{"num_hidden_layers": 12, "hidden_size": 192, "num_attention_heads": 6, "num_key_value_heads": 6, "head_dim": 32, "intermediate_size": 768, "vocab_size": 799, "hidden_act": "squared_relu", "norm": "rmsnorm", "norm_place": "pre", "norm_eps": 1e-06, "positions": "rope", "rope_theta": 100000.0, "rope_fraction": 1.0, "qk_norm": true, "attn_scale": 0.381, "bias": "none", "tie_word_embeddings": false, "parallel_block": false, "extras": ["capped logits"], "init": "uniform", "init_std_qkv": 0.043, "init_std_o": 0.00877, "init_std_up": 0.043, "init_std_down": 0.00438, "init_out_by_depth": true, "optimizer": "cautious_adamw", "learning_rate": 0.0015, "lr_mult_qkv": 0.5, "beta1": 0.9, "beta2": 0.99, "lr_head": 0.00392, "warmup_steps": 578, "schedule": "wsd", "decay_fraction": 0.564, "decay_shape": "linear", "final_lr_fraction": 0.0, "batch_tokens": 16384, "max_seq_len": 1024, "doc_mask": true, "train_tokens": 137400000, "max_steps": 8387, "dataset": "wikipedia_en"}
MLP neurons of a small language model. Each row is named by its layer, matrix (up: input weights; down: output weights) and neuron, and shows model dimensions 32-159. Each number is 500 + 50 x the weight over its row's rms, rounded and kept within 0 to 999. Numbers have three digits each.
After each neuron's rows, "fires before" lists the tokens most often just after its 100 highest values on Wikipedia text that the model never trained on. A number after a token or word is its count.

L8.up352:436434498441414618580526549534539512519507558472526400442470474550515446488477495464512521449473614585450580461525481498495450436455542435475529482512470583433489533514389527546493504481485540464476472517465490537561421463445433478498543611518509451516563512408433541473562444494386499478498507555533456488534453582592470538445497492464570486426460475551582567514504461508514526545465
L8.down352:468575573498463473553498440479437482448529581502497531438516469496571473422506520566465441472491541449467533543487541517441497510532515584697532489537611540428499426562505497469564490439499437419521541502485516485376528453549466490468493537505504512554506479455482507563512468498490496469520468490560536557482487480515464495560486367543465516407641404541488418524481497561505458479486
fires before: "ish" 25, "is" 16, "ch" 6, "o" 5

L9.up200:410476470450489526523555543458508529508539582409547554502445581491552465444521547491480539416469537493505584522539466526514449465432451443545492644498478592538445481586365588515455519505535493403448465514496485479492514482492399463490504482466506518491487433527513488418553477522495482569505577423527545515532495555448454492384513580520401476288518462611556578497476539441480473465521
L9.down200:487463432481570525528564474510503482612522518451480479521484515557462464529509532483467525570485459394488515463555505512508594529510585418595454480393469500462454495481485594467562565490418536479521574509482553419433457478498428419440529451473643468504597503418539512543493443518548467448466498490490499526432480470497471497612447498432461363533449442521495483517550473452554559477417
fires before: "ist" 20, "ic" 13, "az" 10, "it" 10, "ia" 8, "n" 7

L8.up619:415443571485561568471459457441521463538430508493540637543592453504505542455567465467522612469573500491494481552464481499357530383484466487561534532488529433540526484473470494490458511526562530507543456543532496609479467456536508517520427552442446540510627555535450547466531463502522445488549487418574538541532493469454581545545512524537533549547470505437442450556549461431505602524457
L8.down619:502481586527511559561560586521531489455467531470560434509512499405485519523634505542383413360558507512461567542530456433555479536564572456466470440414455486515486522497551477454479514570453511490560512563445491435451524479492514468503455520471498503476582489452509523505460530542525496483447483564524538446560465440466505462453487622608543467571449555476496554488536511371468515580497
fires before: "ies" 23, "i" 17, "t" 12, "b" 7, "f" 6, "o" 5

L6.up308:534499556489499513526460426412521459494540483490428557516553458522480443421573452470548546538520462586483488518608460548514500512462505587571546446475498474567549477435592499470539580519474483462502556425464441543563519469444527514514495617537376533527482468461500540537433497490456510555539504351517446512538575680447475542462567516521517435425498616416519415570487595525465450452481
L6.down308:476544461512458576533572513517488488543545525479526495548519518438575507484530537507433498536503481457459576529518404460498464518520530535472566556510466517478437592463467517595566448645429404492524524491472492422472456462475545550427456464523501489404551417624479461438468524457540506477405461466525521588503458496592566450481525543578440499549532504530472539501557462441457513524491
fires before: "ow" 41, "es" 10, "ess" 7, "ely" 4

L7.up350:413483413512421511514636496483532451496476609393462548503437525515567496450523494421523503504604576474459587507472559512512459509447562490517506572487488525484484526548332540486412489551458436471375488410517455484551562496458448629578473579472544536577522563520433491439427486514448462488420524409493562534454471563524478535494515486520468514474533471490533498535550492499504618493501
L7.down350:496427491586429416482446431449559494523552426479534508465460583476411510446481487518448561557451492502502529547509473496580488476551446554532498594538533470477538547488540457465523490380436425516552586468574487469543486435507515436523541548477449545510427548481511478545542554469508585504352503502526440429451470619452480424527478548404464461573524479442557480488381512494473574518437
fires before: "ist" 20, "ite" 19, "ile" 13, "en" 12, "is" 6, "an" 5

L6.up393:479413510471521540505573459414514492555467574484519507466493532524558536559556428509513446522483447481496481540572549483561554519491398590460570550452487597553463428538483460426533475543515496541479387455498475485493491472521621500542524473483421586507455515481517502412489434419442519466547481512626531516435459558565557527487477442496472359511498491504524490526492430512497513527526
L6.down393:413425486505521521508486467573500541555496565501461455576571503618424471432609451442571545500655459454479571466437505438457458504544522534475466437487466478495512506463398572539532401488431392556443508489516521583482539487457500466508543364460576466566450533515499541604510565521547446416434369419486498491422471496462440541489491537496483541522541530500521481469508573485488588497455
fires before: "t" 23, "ar" 13, "er" 8, "ers" 6, "ing" 6, "ust" 6

L7.up385:544452537503525513508491575444452474460468520504486560535476565620454481537593578587531433545498500523422541533424494498487517487396604432511547513434509464529504416478474547459509604497528604590364493485426487540501524485459461506482535506458465517574650575470467480538531488492484451449532536514572468509514501443476618505424480511474453468540506580571517520495590455529450482540596
L7.down385:597486566496404461615474473517535561441548523439505500511478498388454530608436470513404607482522583480470418469441522481539489611477445419540552625493491514520503498442510544431607500392431468448532491473502533478522491575486485468488502482420509539431466508513534463550484475603482578476547552514440495449491412501501467478485477555493479529610474436552504557464526456506531492471471
fires before: " |" 17, "r" 13, "ence" 10, "enc" 6, "ase" 5, ":" 4

L4.up159:441456471532476586489516536558518504571480486425579559483512477505607408505516529455484506449412535496543561490541464466503465526517587496533571603465540543520463493432514509527439525495514516389476477493536410646525532496469490486507409482536448507455528447485482487429385603393524429491497576508539516560464388467476460496497509483518497524454532552411486528401474504432538498565530
L4.down159:423409421471543445513520439601556542456571345569581520515492482471433444431515483473478488555512460437491509486477527467493497542410409394575538493434498539506403396428485488484534461482486530488482528568544454486473496580474504412470448471488489382410508514509512529546548459442458588539479516489514406520478400452565475395519527527446443522494474532440521481511534454406466472485531
fires before: "az" 12, "t" 10, "th" 9, "n" 9, "um" 6, "on" 6

L8.up225:529544567452492506490483539431495605468514472414549491537481542520478368480524479428561555562565523528487476484471521500574509526461570465480542472413455535537498448424527488461518557534518500454538526364441492523555508552486446499567569565525536471615443428477580572528524389449413471535451516375547439447501473551409500538455537504447550459526444512528450467528510452528442448404510
L8.down225:488455435529545572522533451524461357446514468515486470584544500582533556468528486465469517568495471523597515559509541545558449428494475523512485591478390550469555517507432512467481471413539504476483365405471437524526489476477587435395482490461510472478505498508464517460388468509398452500450436526576558452506543535539522537577485579518498451464514497586535599463509454505539511559530
fires before: "." 66, " |" 23

L9.up24:515456503505426518547535508516452564533462559525580602490394476507436474508519503564607522506550465434483490503461480491531389468479510463516568588452532551433424578490584549587524506584455385454421536464512467477441511466497446461524443442508528505472483597493520492460486463480543516531495492432518521483450547468469532539516497559513471435440417528535530519435622449549543513499459
L9.down24:513423602474544507470511468425560479570428478439447529518580506532516561524523494487424411529512504524522492507471666562521521468494531581582418532456528524450480402496489420465577560473428553573466465496405515497467513470570491489500483452534554539531587547448395492554465568563533463572515541428468456437452540559487559582436501551510540487555562485530465439516423477518501525443551
fires before: "al" 67, "in" 10, "le" 7

L8.up690:544512566417504553543489438519509544564464606446454607535429448517488479517503437610519534566569549474468510454495480567522554485500514522645560601409398493459454468542486503446479469471497530405435483497487542516578536369511451534501510490549534553505536460508489546544503394508523526474493466427496490474584491547500486544527595517447527417492565557492580503522512431378512551524520
L8.down690:462463533537520506421549487470449517590559553506550564583523518530495554495507581606469563482455484434497549469548533493533489480502466541493549557521493577573443452491445553497522569479520504528515491428485460415494463456536449464533575509558513497538494523414476433431560524597441517456549543418473570517437471477395551482476382542447527540519477443433429607431458525534478465590528
fires before: "le" 19, "al" 15, "an" 9, "en" 6, "he" 5, "ion" 4

L7.up656:488438495606488460487493507451573456509477485432470411495482535567516463495523496427621469414430512552505569408470557487581534468461465612547497532449469523613499495488465471564546525449489425473506485460501467465474528480615487532591391540536518486495555404497484567486547451457510494547524529454552411555519611573447536544464619516504518456480528468498568553475522506516532454489407
L7.down656:464407560515512483637517510563423451535522507517528448417503578596548467499559437475519580524569533529407500493621468393480443479591486481465458513453508548559431475556524535420539493417374452427538499529579473470449496510519505416477589509481496521488467518561450510433449453443481546556425523444571529480519437503536523466519499485516476493525447521561463486504449496482481532451598
fires before: " by" 25, "ely" 7, "es" 7, "ity" 5, "ation" 5, "it" 5

L9.up471:499478628572483533529466499448498502461528515528407542410488537537475408475541594571510536458509495567434526519412427505520542573538468398441569542471496485473521556527541482472524490417495480512479491483414482487524544420435467486515568471503484474441614476526523502530486444446505473548384518506552456472418554502555516495489538436435557449482575488592517543476534460456453489412546
L9.down471:545585570609467488490472500442486521448496442553496449553455472429544522496415529503533438530520511479504497494615497496519463450475541441392413510447563450478537468522537515525488532426479584505551359549432465474529493558505471515440451500563513440535445423569432471419450580488415438488432517470580430460494525546526386399481423499412476476529488448488532536552455531448438454521501
fires before: "." 91

L4.up136:414483550614445665516422550527440448461524587445580526443535519486520492522485504421506541468471486493437540537444427578543480533528523481437548549466540461465462534495532437490400529496588524575557460453397379553390538495410514489454419498478481562517543522452473497465472559525503441500517495481553569544445481486518491448448549445514503554510521449502555446444564531466417585503450
L4.down136:488534531500446422512477580492443470443536395446549507380430546445473587493443502490498559504492533540466551472561470517565543446559475497450623501449409476540347496565601528485480464553418545605513513590490541502523487465461451450464567459455485481476421482438479485448493425425509513442565601508510453446582501560571523488476485475507524558454464587592519576432433493444448456472479
fires before: "ion" 26, "ed" 10, "ice" 6, "i" 5, "t" 5, "ic" 4

L9.up77:555471489610464567447535464497483522603499548421514529516498535563514520433523442473488434436544445456523593533399507559565510482524513453494458474511494546536458573467553535511439591439476474602467483448452425523469594475493522465414480452479549540555445436484459515588396509503461434489499521445466502549426486492510526562556553594426460476539482460591503443529499508485495498578524
L9.down77:470538528542512613511496447374585521520525490518471539521565557528604511494574509485539476513575534489497508496537530581489516424550506536541552408406530513483514536452564542514546509535441541517492474495430464526479466485530526448493460442556521481588472534480563489538428520605463393591551487435481530485494482512483517579437528487522536464514573545458496373618483530388504521403490
fires before: "t" 64, "ut" 11, "6" 6, "7" 4, "x" 4

L8.up302:503439535493381544560498485530647573562498526500536476416495477620453413511526512509579494485553538537530561499474524469516458474470622570563499486442545536580468455497407510508503512463510578478538535480469545480509446554490414526530444559495506498657548508459527443411521409485542505542591556509551552615623446585503511536467538519516531516479497482491522517521530447522503487548563
L8.down302:600586504526442503518471545504434528414539486468580458427505502487375522444524364524425578529525484508552538512522489487520491482484491483526599475493467385520458501556490410504442489540485547520507556494462455433473402433465510553500561491577452504588486530482531594431584607477502505428503500511565514488438585540513561517472444500542449538426431508502508491560512653552479621583465
fires before: "ish" 18, "is" 15, "ed" 7, "ian" 7, "ation" 6

L9.up94:516518547466474527436438457429379484525462537473503493458496576568434455424537516503528537488434469518499467540421419471504545494574550457486578485510498536517520544524488512531448537539468559472596455485419509465521505543494514463505465444500499497481440560554523489497460489361536488416519530489514581522460468534530559566558490564485562412490475612552529505382583492422592547487453
L9.down94:524489520428445560491439440439476561560433547529428382482568476553452553498495472529568481460508573488522493483570549486604433476548500519527512429495527535455500427489529443617502492467392592426523530478354532522534404549581528485416435465453473520523444543535511463520490584459460413565520532499459507480435485513530492562523547540534456465455519491536388503468521470543476582527494
fires before: "al" 26, "7" 19, "5" 16, "6" 6, " al" 5, "als" 4

L6.up371:552544483524459436523539462401431415481490565448491568502490603570570406545506484504542510544460494468418502506489522506539470579519578459484449584480510568586528555525483569499533465549534548500518500456464499566501374458496542526434544520505538456512584384529487521536437526465562504456455501558562478649484540557457506496365547457480492542569513508497562475544568481488581506447511
L6.down371:467442544558608437492500571458439614484630383619538544384468453443458499547550447504505550547472455517487509527483487450464471552528491443504481545496508613469572460532558613440502504424492442511543535559415604599423527497440406519537458494566459511471428522542491521517436493476424483516449514501532460541475455492475455552524372417500489433455531493483451501538519446446537555511557
fires before: " |" 24, "ate" 12, "ition" 5, "o" 5, "." 4, "es" 4

L8.up287:578412491530484489485573459382484490479426489410545610456501637626524486535493489570625500506464422558463484533454499561551470465417560455500472589465491606462514475488503514408499478554566540419568494516413479475512426509434543499549559479473564477445615457460464497412470431424493489471553497469592474535560488519452510539496502525567521431450513497519499488493515507541479600432528
L8.down287:539541475506536444570433530410384535576528476488390467508444525500432447551455429558505475428474498515508499585517536468523441516418525458476513458468526506529520490488502593494522509534601528495502533433427491513540456597527493425459515395519509566410513559477452406532456600485443484497441551554569517497600513446460439438481531398484451535529452456501551480466556473410574451482493
fires before: " |" 69, ":" 12

L6.up629:441508509470551603484547560365428516536503524466534513425521536511515471543493557506553557482519546525553584494431378466511477476463521475488483515479477506546517488513538551437546563548698475426487544528492497444608421525438529490522412563538527503580535523504525525497506528498463519587471485399523499546497498542449495577483605462427503481519394470558511473512543445465437513575415
L6.down629:500480530486445485507583489479477502409536454484512518488482577577443512445468477507441488515498459348446536456502493504512479516470553530520548577466544504501523508493499516424503461528444526521514503436507537468589465441558548449468532511500473568508436384545622552535502487557489568424501567506403572545484559522421589477478495593547472489400475522479463461491473501428616508408500
fires before: " \"" 23, "." 23, ")" 11, "or" 4

L6.up595:469370471534536474447597535459517484476520500450506475547486512524519515505467485457544499547441506468567545506483531590529552526461471481619465499438446539473454523499507502404452548577551507525477501547491443531422446479470585485586447508499497480598510528446424433465399507480462447495531472507519462478486458478487531523485498444557644425579453449509472439449513516510494463466543
L6.down595:418450549468572524512417564452492467552601423514486487544484470534487476475586447469490548541572508599539507535533401528441478468474506488532462489431526370494485514598532492501485404491577480551514547450515463510535408565617503603521545453492495459590482505490459524440489485521531563512468523498522536482551452381512576474505471516503532523467440415551582539541489456511504434427434
fires before: "er" 22, "t" 12, "in" 9, "inal" 9, " T" 4